config = dict(
    n_head=7,
    norm='rmsnorm',
    norm_eps=1e-05,
    init='normal',
    beta1=0.9,
    final_lr_fraction=0.0,
    train_tokens=159300000,
)
MLP neurons of a small language model. Each row is named by its layer, matrix (gate and up: input weights) and neuron, and shows model dimensions 128-191. Each number is 50 + 12 x the weight over its row's rms, rounded and kept within 0 to 99. A neuron's up and down rows have the sign that makes its largest values positive.
A block is one neuron, or neurons of one layer that tend to fire together. Before each block is what it responds to, as a language model described it from the Wikipedia text at the highest values.

Description: Wiki section-heading opener
L5.gate536:52 61 58 60 45 49 42 70 67 34 32 56 42 49 38 43 56 46 33 62 47 38 43 34 46 40 65 60 81 63 60 63 32 60 44 48 28 26 36 66 41 54 54 65 63 53 56 47 42 53 49 43 56 65 48 50 52 69 65 55 67 36 55 55
L5.up536:50 61 45 61 39 50 43 62 67 37 38 60 36 40 46 23 53 43 24 52 31 46 43 51 44 48 52 72 70 66 65 65 36 58 47 36 36 31 49 58 49 47 58 71 45 48 43 44 41 50 51 49 60 58 43 45 48 55 63 66 54 46 58 62

Description: Table header pipes
L6.gate456:57 49 44 61 46 56 53 35 36 45 41 50 60 51 37 39 47 63 37 58 56 45 42 63 50 54 54 58 47 65 69 49 58 49 61 60 53 54 39 83 44 72 49 44 33 59 39 34 70 73 42 56 40 45 47 68 51 47 28 25 35 42 41 45
L6.up456:63 44 62 56 31 37 47 45 44 47 37 70 49 67 62 37 59 45 41 54 36 57 58 65 43 60 22 47 47 54 43 59 38 26 56 52 57 63 44 61 71 53 33 63 36 57 72 53 63 70 53 44 61 39 67 53 44 51 52 46 58 49 55 30
L6.gate531:54 62 60 31 30 62 48 52 37 60 48 44 79 57 65 42 52 62 69 40 19 48 39 59 59 52 55 52 61 33 28 61 44 21 40 50 48 34 34 48 48 33 46 77 60 59 47 53 51 54 41 56 48 59 46 47 33 49 51 65 53 40 34 48
L6.up531:33 78 80 50 48 45 33 50 66 53 57 56 55 64 55 67 41 52 65 46 57 45 40 84 62 39 47 50 50 48 43 42 54 49 45 50 46 56 37 54 27 49 59 39 33 52 43 44 73 65 53 55 51 38 36 38 52 41 32 34 67 51 65 54
L6.gate582:70 36 52 57 45 59 43 49 47 62 24 55 62 27 62 51 55 56 68 43 75 60 64 41 31 56 48 39 47 50 44 67 44 38 40 60 46 46 36 51 53 41 33 45 29 63 50 45 62 44 37 45 62 48 45 64 49 30 60 33 68 56 45 42
L6.up582:27 56 50 48 58 62 52 47 66 75 60 64 38 65 62 45 45 30 53 84 67 54 37 44 40 34 49 44 47 31 60 58 58 38 52 51 52 46 48 62 49 59 56 44 51 57 55 40 66 61 39 60 51 73 52 74 46 52 39 43 42 59 60 42
L6.gate625:39 24 46 72 40 64 41 49 55 47 57 33 57 52 41 58 41 50 64 68 47 41 47 53 52 74 42 39 31 42 49 61 77 13 50 64 52 34 40 43 81 56 48 51 59 72 42 53 78 52 46 42 45 55 39 60 25 51 63 68 72 28 54 77
L6.up625:72 48 38 54 32 29 30 49 62 54 51 33 61 58 41 62 51 42 47 54 50 53 66 12 52 64 47 57 49 61 38 33 26 54 57 73 43 41 51 61 49 40 52 45 50 47 52 57 58 54 40 67 30 33 84 66 33 40 47 68 37 36 43 31

Description: Section heading start
L10.gate98:63 76 57 46 52 52 46 57 41 53 54 58 43 56 67 38 42 53 33 52 25 41 37 58 58 38 47 43 56 55 82 53 54 54 62 54 23 52 37 51 45 44 40 53 63 71 51 43 47 53 34 44 30 36 56 43 37 55 41 43 61 58 51 60
L10.up98:42 56 39 49 80 63 47 54 63 43 45 77 71 24 69 51 46 66 67 45 45 45 26 46 41 45 57 45 54 20 62 42 50 56 21 49 39 37 52 58 53 60 60 74 49 46 51 32 45 48 39 58 69 51 56 25 55 51 70 59 48 25 68 42
L10.gate283:66 58 70 48 46 42 32 24 53 52 43 33 40 70 49 54 40 46 48 41 38 57 35 42 26 52 59 50 67 59 48 44 42 59 38 48 57 57 51 63 34 40 59 66 49 89 48 39 61 54 40 58 65 51 38 68 75 50 44 52 43 31 62 65
L10.up283:71 65 56 43 44 57 62 55 46 50 24 58 63 52 36 32 50 58 40 55 39 38 60 48 42 50 37 45 66 56 42 44 56 60 31 34 51 43 44 53 36 68 65 51 39 45 41 57 45 44 50 55 55 51 55 32 46 56 50 62 18 40 67 42
L10.gate403:45 57 36 76 53 56 48 78 50 31 77 38 32 56 25 47 58 31 43 58 54 69 59 27 43 61 58 60 51 51 42 75 61 46 44 46 39 56 49 55 55 70 42 55 55 50 37 75 51 47 60 51 46 40 36 39 51 50 43 50 49 46 46 39
L10.up403:46 68 60 78 43 52 53 35 55 43 57 38 31 30 54 42 58 60 46 73 43 54 39 52 37 47 56 47 50 64 64 49 25 56 62 55 59 62 40 48 26 62 55 58 60 53 54 68 39 51 40 65 47 30 39 35 48 40 49 71 65 39 54 56
L10.gate533:41 67 49 41 67 59 60 49 37 16 65 57 45 59 35 49 48 48 61 31 57 47 54 44 54 45 53 57 38 51 46 77 61 60 60 67 57 53 52 66 58 54 40 73 62 50 45 48 38 51 49 47 73 36 49 42 66 35 69 76 50 47 55 58
L10.up533:52 70 35 58 33 41 45 87 53 49 37 41 40 45 56 62 73 53 46 54 50 46 52 57 45 44 51 72 43 43 52 48 45 63 46 38 59 54 32 60 52 55 56 45 37 66 43 50 45 53 44 32 43 47 48 31 35 46 68 55 76 42 61 37

Description: Section heading start
L6.gate55:41 67 53 45 58 34 67 76 56 47 29 38 52 67 57 39 59 53 48 64 33 52 48 55 57 44 60 63 51 37 54 68 37 54 56 49 35 38 37 65 54 47 59 58 27 40 52 63 56 63 57 52 53 50 57 62 45 52 57 58 62 27 38 51
L6.up55:27 60 50 58 46 42 40 49 68 51 46 80 44 49 39 31 49 56 35 51 68 40 40 49 29 46 38 61 59 44 67 46 47 79 52 49 56 62 70 38 45 56 52 73 71 41 39 48 23 68 62 44 53 51 44 24 56 59 50 60 72 54 81 60
L6.gate66:43 46 53 49 31 32 48 51 45 50 35 59 71 60 58 56 44 38 57 41 34 52 50 65 56 58 51 47 65 46 38 37 45 58 75 46 64 27 63 50 62 57 58 63 58 40 61 44 45 55 62 59 60 49 54 30 42 26 64 54 37 47 54 39
L6.up66:46 64 40 81 51 53 51 49 46 43 54 29 29 42 41 49 51 60 29 65 51 63 55 58 30 49 36 65 38 63 44 61 53 70 60 35 36 69 52 51 56 58 57 49 41 42 54 52 42 47 61 48 28 38 54 48 66 57 57 56 44 82 62 53
L6.gate279:56 45 63 46 33 52 51 48 62 68 35 37 39 53 33 44 52 42 46 51 45 62 47 58 35 89 52 58 50 43 75 41 45 48 66 58 28 38 46 67 62 38 46 62 57 30 49 43 22 47 69 55 45 45 52 57 60 49 47 60 34 43 24 57
L6.up279:19 40 58 64 51 40 41 70 35 47 60 65 25 51 54 54 49 45 47 44 60 31 52 40 65 35 63 51 73 36 61 55 40 58 73 59 39 49 40 63 46 40 54 38 32 53 52 43 43 33 51 26 69 54 37 53 46 47 52 51 71 43 47 44
L6.gate577:35 54 50 57 55 81 66 61 61 45 53 63 39 31 46 44 59 55 44 67 49 39 57 45 50 43 66 60 55 36 54 70 58 59 67 29 45 56 36 51 60 57 60 74 62 53 34 54 55 41 64 43 52 48 40 50 54 44 61 60 64 48 48 64
L6.up577:51 54 20 50 48 33 43 80 36 63 56 44 45 66 38 36 60 49 20 61 42 39 53 49 45 45 36 50 35 62 59 52 27 58 52 55 47 54 47 50 51 36 54 51 45 36 68 48 47 52 69 73 34 47 70 48 42 54 62 49 71 40 41 43

Description: Article "an" and markup
L10.gate171:41 46 67 65 46 77 15 63 52 31 70 38 40 52 46 37 73 32 60 43 53 38 45 45 58 41 46 28 59 59 36 63 30 47 57 47 57 56 43 67 44 49 50 81 41 36 54 37 42 70 57 47 43 16 43 46 54 53 35 45 45 52 60 59
L10.up171:48 38 49 38 58 64 30 80 32 28 53 42 56 67 18 47 66 57 34 41 43 60 76 31 72 58 49 46 58 57 50 52 39 45 51 60 58 52 64 46 25 55 29 59 34 59 63 42 43 44 72 29 64 60 42 22 44 55 49 54 40 44 54 50
L10.gate410:61 69 46 70 44 51 47 46 56 28 35 37 67 62 32 23 26 41 32 32 62 62 63 44 53 30 54 58 77 57 50 46 40 44 49 52 23 53 48 56 44 64 55 64 37 61 58 50 49 48 22 30 34 52 43 57 49 66 30 39 40 57 49 48
L10.up410:42 59 43 15 32 53 31 51 52 36 61 59 47 44 39 36 84 51 46 52 50 29 85 35 48 55 72 54 49 60 44 74 54 42 70 56 24 52 49 51 50 56 55 79 37 45 53 42 47 49 55 52 63 65 47 39 59 37 46 42 60 39 38 53
L10.gate432:40 49 77 58 42 44 22 49 55 44 32 63 35 63 40 29 49 35 51 30 51 56 54 49 57 69 49 31 49 59 69 34 30 57 75 43 33 36 48 44 40 51 44 63 62 66 39 46 55 63 40 46 56 52 54 55 40 68 41 23 67 13 56 53
L10.up432:34 36 47 50 81 42 54 52 37 46 37 46 37 52 47 39 41 52 49 49 49 40 57 76 40 45 54 60 53 57 66 37 52 68 61 55 58 38 40 48 59 66 75 46 33 58 55 63 57 49 61 49 66 41 61 44 66 49 48 59 44 46 39 53
L10.gate608:69 46 53 67 70 59 38 27 47 48 47 40 30 54 29 52 49 51 49 63 17 64 59 52 50 60 48 27 51 66 39 44 46 50 63 34 37 48 39 65 47 49 44 70 44 51 41 17 50 70 53 49 27 64 58 39 57 84 34 35 39 52 54 61
L10.up608:73 57 38 58 59 75 53 48 54 55 46 59 42 46 65 51 37 47 55 27 46 35 66 59 54 62 32 40 36 57 49 34 30 55 52 42 62 38 36 68 19 46 46 49 28 56 34 24 42 49 56 63 49 55 53 50 65 65 45 36 38 41 36 38